Weights of a small transformer language model: untied embeddings, capped logits.
MLP neurons of a small language model. Each row is named by its layer, matrix (gate and up: input weights; down: output weights) and neuron, and shows model dimensions 32-127. Each number is 128 + 24 x the weight over its row's rms, rounded and kept within 0 to 255. A neuron's up and down rows have the sign that makes its largest values positive.
A block is one neuron, or neurons of one layer that tend to fire together. After each block is what it responds to, as a language model described it from the Wikipedia text at the highest values.

L6.gate99 [135 171 111 123 152 155 164  97 154 127 132 153 116 147 115 133 129 141 135 109 117 124 103 138 122  99 138 128  91  96 114  95 154 133 106 143 182 126 141 144 160 121 108 119 117 125 152 135 110 144 134 158 130 114 188  97  66 155 115 127 144 130 102  71 127 170 134  96 145 115 119 126 157 100 178 144 138  92 100 128 163 125 118 104  37 100 128 159 107  85 151 132 117 176 112 172]
L6.up99 [136  88  86 139 128 143  92 129 125 105 130 135 136 117 141 114 137 151 114 159 109 158 134 121  75 169  82 117 140 151 108 112 130 148 170 127 126  77 108 130  95 114 140 134 142 154 181 131  82  93 120 121 137 144 108 136 123 169 140 125 109 122 149 121 150 162 185 131 161  85 159 135 107 128 133  80  92 134 178 112 120 134 141 135 101  80  88 163 152 118 114 139 115 161 100 142]
L6.down99 [ 95 137 146 144  85 160 122 136  79 133 111 135 156 135 152 175 165 176 148 118 116 145 107 164 111 172 120 155 126 110  92 131 159 124 180 143 112 101 117 171 107 164 109 155 170 162 166 136 157 104 149 125 116 150 151 139 122 159 146 128 131 105 184  97 105 128 125 170 138 143 126 117 112 133 136 118 155  95 131 146 108 126 146 123 123 146 125 159 106 147 106  93 122 134 140 134]
Mid-word subword continuations. The second word-piece of a common word split into several tokens, right after a short start like l, lo, equ: lo-ok, equ-iv-alent, ear-ly, sl-ow-er.

L7.gate141 [157 156 151 122 110 158 112  99 163 144 115 144 133 116 120 121 109 110 189 171 113 107 116 141 109 164 119 140 104  49 134 150 125 110 126 132 130 111 123 133 177 162 140 157 121 113 126 162 124 144 107 112 136 117 134 131  85 130 161 168 100  79 153 126 134 153 111  92 113 117 153  98 121 151 142 117 107 121 127  93 129 126 116 117 106  98 112 166 139 112 135 175 156 141 131 127]
L7.up141 [118 130 101 103 148 137 153 118 115 136 107 147 150 149 174  99 164 166 142 127 122  78 110 142 184 165 164 127 132  91 102  99  94  91  91 133 137 141 101 115 103 157 138 144 128  69 115 146 132 110 145 150  98 149 135 147 127 140 123 142 124 123 162 103 152 129 165 128 151  75 134 171 134 103 164 119 116 151 152 173 137 135 152 148 134 138 105 115 159 143 116 105  81 131 129 126]
L7.down141 [136  98 122 131 125 139 115 145 132 147 131 154 122 123 122 136 102 141 143 107 132 153 150 143  97  82 114 143 109 169 145 136 124 105 134 106 110  88  61 133 163 101 113 120 177 169 104 118 155 112 151 127 131 100 170 138 123  80  81 151 142  99 121 128 108 168 109  96 149 186 101  97 113 136 141 118 141 130 143 161 120 131 133 148 154 147 124 153 114  93 122 118 126 178 156 148]
L7.gate151 [129 138 112 115 126 136 177 105 135 141 131 193 114 121 125 121 150 131 134 163 119 202 143 150 115 138 163 137 119 139 151 119 116  84 117 159 128 148 133 145 114 129  44 146 112 126 136  92 107 184 142 127 139 170 131 125 121 165 130 131 166 145 124 141  60 152  76 146 114 121 119 134 121 137  86 154 171 192 119 117 112 147 138 131 120 114 139 185 140  94 102 112 179 116 124 101]
L7.up151 [ 83 144 111 169 154 118  61 180 127 165  98 144 130  98 130 111 127 144  67 106 137 140 149 127 159 138 127 107  84 101 128 120 104 152 113 157 150  63 106 169 140 125 138 131 138 150 113 175 124 158 134 160 138 133  92 133 137 116 143 173 149 133 146 162 159 155 128 150 125 134 121 155 124 121 149  95 144 111 146 103 132 146 123 147 122 147 109 136 151 124 115 121 131  96 133 109]
L7.down151 [139 118 123 148 123 140 138 121 144 109 132 148 167 138 160 110 156  83 144 137 175 121 114 144 150 131 135 107 158 138  66 146 129 162  68  94  85 154  98 147 121 102 131 149 169  91 141  95 152 158 153 158 163  71 162 121 158 110 103 134 107  74  95 153 108 132 129 116 104 133 133 144 134 115  97 117 112 113 128 140 122 122 145 131 135 136 126  99 152 142 120 118 124 125  96  82]
L7.gate176 [131 158  81  97 107 128 163 151  97 121 141 144  98 112 174 146 139 136 132 158 146 155  94 133 154 137 125 144 121 110  94  97 123  80 126 110 108  85 137 118 113 174 132 137 161 116 126 154 160  92  96 129 109 118 174 123 124 140  92 100 136 144 114 130  89  99 141 115 123 119 147 148 122 119  87 133 126 149 125 116 125 129 135 137 128 148 117 167 131 138 152 101  93 144 130 119]
L7.up176 [136 133  94 105 121 155 126 124 114 108 156 115 125  78 138 137 117 177 153 119 109 136 150 146 164 152 144 109  95  82 125  89 120 120  98  91 113  61 141 152 160 139 143 112 112 163 146 131 121 175 142 107 109 142 180 141 109 126 127 105 144 146 139 134 138 110  99  91 128  79 117 165 102 116 134 147 117 117 122  97 155  94 135 103 146 112  90 168 132 161 185 140 150 164 147 146]
L7.down176 [150 165 130  95 152 147 119 105 118 135 109 148 133 126 130 153 111 156 136 142  93  86 151  96  64 100 113 128 115  98 119 120 121 138 139 129 118 135 105 138 113 142 109 142 125 144 127  83 103  91 111 120 138 112 133 136 120 134 136 117 175 106 154 160 116 133 135 139 128 126 120  97 170 161 163 138  82 153 124 142 137 177 124 165  99 118 144 111 136  84 115 134 171 116 121 114]
L7.gate184 [136 110 161 120 101 162 123 130 112 112 154 146 110  65 119 116 125 126 116 131 141 175 163  82 120  99 179 138 123 135 132 138  73  95 142 150 132 100 130 140 170 137 104 178 128 109 159 131 196 148 128 126 127 142 180 120 123 138  91  65 159 107 118 127 117 110 114 123  95  84 145 152 139 138 101 127 131 117 152 139 167 136 132 124 133  84 124 187 144 147 172 115 136 150 126 101]
L7.up184 [138 137 140  82  83 158 118 130 117 147 147 125  90 140 103 135 100  94 129 142 119 153 128 135 107 113 121 168 119 120 130 133 104 121 130 132 145 131 115 149 148 130 110 190  85 137  53 136 107 118 104 116 117 121 144 121 150 156 109  82 120 111 152 143 120 112 149 114 105 111 112 158 108 134  88 118 142 111 227 158 106 109 164 120 143 107 146 115 114 161 126 130  98 127 186 101]
L7.down184 [123  95 133 157 113 132 165 117  93 120 122 108 163 125 111 169 114 140 131 142  91 139 123 167  81 146 132 127 144 139 138 120 157 123 101 134  96 113 113 118 109 129 127 120 115 142  71 110 119 177 170 130 110 123 121 150 135 121 142 156 115 140 169  96 166  99 139  96 114  87 177 126 118 137 124  97 137 145 169 161 106 156 174 123 133 143 128 124 142 141 107  86 130 129 168 128]
Word-final pieces of split words. Closing subword piece that finishes a common word broken into short fragments, such as cre-w, Tra-il, spe-ak, Derb-y, appe-als.

L2.gate17 [130 112 123 186 117 115 132 118 171 157  97 151 131 115  81 107  79 159 120 128 166 118 146 162 116 102 115 105 118 101 103 160  93 116 146 125 116 108 155 115  90 136 106 137 137 119 138 127 125 140 118 163  97 173 134 129 130 118 124 166 141  96 133 146 117 133 129 129 155 155 101 116 128 121 101 102 110 107  69 127 122 158 182  77  77 127  86  94 124 148 148 127 135  90 141 122]
L2.up17 [116  88 162 153 110 132 134 142 177 168 110 171 146 118  97 116 118 135 126 153 151 132 163 117 102  98 124 156 131 130 119 105 107 121  97 119 125 100 143 115 148 127 109 181 125 100 120 155 143 117  97 152 116 158 163 149 127 132  81 176 180 117 113 123 153 143 112 117 154 145 130 105 134 143  97 142  82 126  87 113  80 157 145  77 138 129 156 112 159 114 120 142 115 121 156 156]
L2.down17 [139  65  93 162 139 124 116 112 146 166 139 141 112 102 143 126 123 163 133 164 134 162 129 159 135 113 129 170 139  79 130 152 133 107 123 124  95  85 120 159 106 147 114 122 163 102  90  79 133 148 124 110 121 126 170 131 153  94 137 129 151 156 131 147 117 141 208  99  83 124 115 179  81 156 128 124 150 112 133 154 110 131 129 144 151 134 120 138 148 126 135 160  73 188 106 108]
L2.gate60 [144 108  93 111 138 171  74 150 134 159 121 147 164 154 131 170 114 117 120 177 118  90 141 130 126 131 159 117 132 145 113 132  73  94 146 144 139  97 136 120 136 130 134 143 146 113 141 130 148 160 105 206 109 129 132 132 110  90 162 157 115 105 132  80 106 163 113 102 124 167 142 122  63 109 123 129 117  99 122  86 104 120 127 112 108 108 149 121  81 121 110  74 132 145 107  89]
L2.up60 [141 121 116 127 127 114 106 139 128 106 139 119 111  96 150 141 117 171 138 135 128 141 126 100 122 119 166 131 103 126 126 168  67 104 145 132 123  81 110 144 170 127  79 148 114  91 110 133 128 155 151 151  89  94 132 130 122 127 103 140 107 140 103 105 104 191  74  77 133 130 137 160 157 118 141 145 152 169 167 137  98 158 140 114 114 118 128 124 152 147 153 113 148 156 128 146]
L2.down60 [118 106  99 127 119 115 125 132 139 111 139 122 125 111 150 119 157 119 116 128 163 125  79 172 103 126  91 153 129  90 141 131 164 156 126 118 106 137  93 128  95 154 111 106 121 128 109 103  88 118 149 139 132 151 155 115 133 147 110 119  91 111 175 150  71 109 181 144 100 160 120 125  89 117 152 140 117  93 121 134  97 121 157 126 148  97 105 102 158  97 106  79 123 114 118 114]
L2.gate94 [108 136 126 140 118 151 117 145 150 162 142 140 127 135 151 121 173 135 124 177 152 130 147 117 133  82 165 126 137 106 117 104  98  83 132 131 128 147 149 112 138 142  97  81 165 120  88 102 146  96 140 106  80 166 156  97 144 114 146 145  98 142 115 113 129 133 124 105 125  94 114 118 114 190 117 153 134 112 110 111  99  98 128 112 122 118 137 145 152 142 107 123 113 111 166 145]
L2.up94 [151 124  88 141 113 147 116  81 106 144 115 126 122 115 129 147 121  76  73 149 171 124 158 108 111 140 107 120 137 154 157  88 188 111 163 106 123 144 103 125 137 174 111  71 115  75  98  88 119 120 157 139  74 106 115 118 125 186 113 147  80 136 122 128 157 138 143 135 122 106 141  89 116 144 156 112  83 150 137 113 107 147 114 108 103 157 127 109 145 120 124 133 103 103 121 126]
L2.down94 [112  88 108 111 129 167 139 106 115 138 108 118 102 133 102 113  98 141 121  87 169 100 145 140 114 161 130 140 135 124 131 134 146 131  88 130 146 126 146 105 148 108 129 142 135 121 187 141 128 120 118  96 157 138 120 159 109 142 124 116 114 116  95 133  82 128 155 121  96 155 127  66 126 131 135 134 170 145 163 128 132 124 100 151 120 120 109 143 132 107 145  97 199 134 109 126]
L2.gate153 [117 139  54 124 127 137 147 120 176 121 129 115 135 125 119 121 118 154  90  91 138 112  89 181  89  93 154 127 161 122 120  98 130 158 142 145 170 102  96 106 141 155  76 123 131 118 132  88 152 140 154 163 160 109 105 105 104  93 143  92 143  96  69 134 115 155 125 115 123 144 112 117 138 136 151 138 151 146 125  85 104 136 109 117  88 136 101 160 119 159 165 131 138 156 122 112]
L2.up153 [116 132 110 115  95 131 131 128 137 122 122 126  90 110 133 108 122 122 151 162  97 129 124 122 159 120 136 100 151 158 117 106  93 122 167 107  93 117 164 119 125 155  93 136 123 114 116 144 165 105 147  77  64 105 146  99  91 123  88 132 154 137 100 151 188 134 109 138 123 101 126 101 162 146 116  86  96 123 127 139  77 152 108 126 134 124 116  93 142 134 116 121 140 113 116 112]
L2.down153 [159  86  99 141 120 156 134  96 125 113 127  67  88 125 153  91 122 124 116 119 123  68 162 134 100  63 127 144 111 118 126 136 114 156  63 132 122 132 161 125 121 123  97 136 167 132 118  99 125 135 151 111 142 138 170  95 116 154 134 141 113 102 112 149 144 122 143 118 116 114 129 158 105 143  95 127 151 137 134 146 157 116 163 162  85 124 120 158 105 110  89 127 142 135 136 153]
Word and span endings. Final tokens that close a unit: the closing === of subsection headings, closing quotes after song or episode titles, and last suffix pieces of split words (development, technologies, people, acquisition).

L2.gate36 [158 135 127 138  88  94 167 154 104 145 102 138 102 124 128 124  91 106 142 163 167 143 114 154 100 109 131 115 146 126 168 125 125 183 137  97 122 110 114  95 142 150 145  96 157 162 117 114 201 116 153 140 158 192 118 125  82  84 118 113 153 110  76 135 137 129 148  84 156 115 124 143 106 137 130 115 131 146 159 115  95 110 148 111 162 125 137 110  89 144 142 151 124 125 110 162]
L2.up36 [ 97 139 175 123 116 106 109 133 139 119  82 137 157 105 137 109 175  75 110 184 131 139 140 101 140 144 141 136 132  90 157 138 139 161 114  83 122 155  99 110  86 130 143 116  84 156 131 128 132 101 121  91  99  93 165 132 113 127 162 136 111 142 128 150 145 150  88 138 111 108 114 119 118 146 135 134 102 129 103 135 143 133 134 104 120  87  90  92  98 139 108 169 139 145 132 159]
L2.down36 [112 141 130 139 161 106  84  89 121 137 107  89 135 150 140 127 131 121 149 142  83 127  93 118 155  88 124 136 135  94 132 134 147 161 143 123  99 150 178 142 126 166  99  97 104 147 132 112 145 117  99 141 139 129 117 128 109 172 133 165 151 132 174 138 135 123 123  88 109 132 143 143 132  94 147 129 147 109 111 168 144 142 131 133  88 109 125 157 114 156 143 160 133 155 122 155]
L2.gate80 [138 103 185 152 133  84 131 104 168 129 124 125 122 122 134 125 129 125 157 159 172 161  96 132 152 134 144 105 113 150 173 103  80 142 103 105 138 153 103 117 159 120 104 128 143 110 109 144 124 113 132  83  89 116 164 138 117 129 103 124 161 149 122 107 129  88 110 137 128  93 126 179 106 170 121 171 162 137 125 120 119 155 150  86 134 114 121 128 123 189 112 123 121 142 157 149]
L2.up80 [139 127 186 116 121  86 137 113 147 120 141 128  98 102 128 130 112 143 182 156 151 137 104 142 128 155 125 130 108 157 151 102 121 132 113 135 142 137  98 153 133 117 111 131 117 133 109 150 127 120 144 109 104 132 138 174 111 140 147 137 164 142 109  91 125 129 114 131 122 112 115 164  89 144  94 137 153 145 123  98 142 141 141  99 148 125 123 138 110 148 157 117 104 156 176 143]
L2.down80 [140 129 136 126 119 122 124  90  85 136 127 103 141 121 150 138 128 138 132 158  97 112 119 162 127 144  99 147 109 127 168 155 146 123 172 172 137 121 177 100 110 152 152 169 133 139 116 131 149 145 155 140 132 173 100 171 143 100 137  70 120 124 137 112 132 147 156 138 120 141 158 151 115 132 142 116 160 101 128 128 105 122 104 191 118 125 137 126 182 112 135 123 129 157 198 171]
L2.gate111 [129 130 131 162 148 124 125  96 143 139 115 166 141 150 140 117 127 133 160 153 147 121  84 141 146 146 146  89 153  63 145 138 111 142 108 117 126 130 144 124 200 127 130 149 149 125 130 114  64 142 118 129 126  94 145 121 128 157  71 151 118 148 114 112 145 133 135  85 127  95 161 178 162 144 121 125 146  99 126 132 102 113 107 119 133 144 103 146 104 151 162 114 142 190 151 136]
L2.up111 [ 92 108 193 162 164 135 137 135  89 125 158 114 125  84 124 118 117 155  97  77 134 150 154 111 110 118 149 139 142 114  90 108 115 143  75 102 108 152 116 120 133 112 155 130 125 158 138 140 126 111 102 144 128 143 137 118 134  97 131 104 152 156 124 167 160 136 181 124 116 122 135 118  67 140 144  95 141 160 132 144 142 135 152 161 156 115 142 123  95 131  83 130 142 115 143 179]
L2.down111 [147 149 124 101 145 116 113 139 106 122 127 130 140 135 134 135 179  96 166  99 113 143 138 111 146  98 107 113 142 131 103 142 106 142 151 109 124 102 156 147 114 140 130  99 134 135 118 121 144  92  94 145 123  87 138 149 122 105 110 130  95 112 148 133 127 139 161 131  85 141 100 136 185 116 150 110 129 101 118 136 149 160 151 137 144 106 137 165 156 153 146  89 170 137  97 116]
L2.gate137 [120 139 108 120 111  88 149 108 113  91 131 147 101 140 107 135 152 112 122 167 166 107  94 148 107 130 148 115 164 110 195 116 105 155 182 104 161 115 104 111 183  65 147 138 120 153 162 172 155 119 110 138 124 137 119 124 133 106 116 125 135 118  96 128 108 123  95 105 152 119 140 107 125 157 129 128 151 114 145 160 110 112  86 130 118 130 126 116 129 140 144 138 107 143 106 124]
L2.up137 [138 144 134 126  93 134 131  92 108  96 149 112 119 107 140 140 165 129 118 157 160  80 124  94 136 119 134 132 159 107 144  97 120 152 136 130 143 135 132 152 175 136 148 155 124 170 125  89 109 119 141 142 137 110 115 104 176 139 130  98 132  99 172 110 122 135  99 141 192 103 145 126 127  86 108 122 141 127 119 136 164 122  75  90 113 174 100 129 117 118 152 127 141  99  97 122]
L2.down137 [123 133 145 140  84 113 130  97 118 120 155 103 135 155 139 150 140 139  80 123 154 129 127 126 141 173 127 108 186 102 129 144 130 119 115 139 120 138  46 145 102 140 141 144 151 154 117  87 103  93 123 151 172 154 119  99 180 191 143 108 169 111 108 106 136 150 142 113 152 153 124 143 144 145 127 155 118  97 149  91 126 149 138 132 125 110 117 126 149 109 142 125 120 115 132 123]
Word-internal second fragments. Mid-word fragments right after a split-off prefix or opener, mostly re+v in revenge, revealed, review; also digits after "(" or dashes.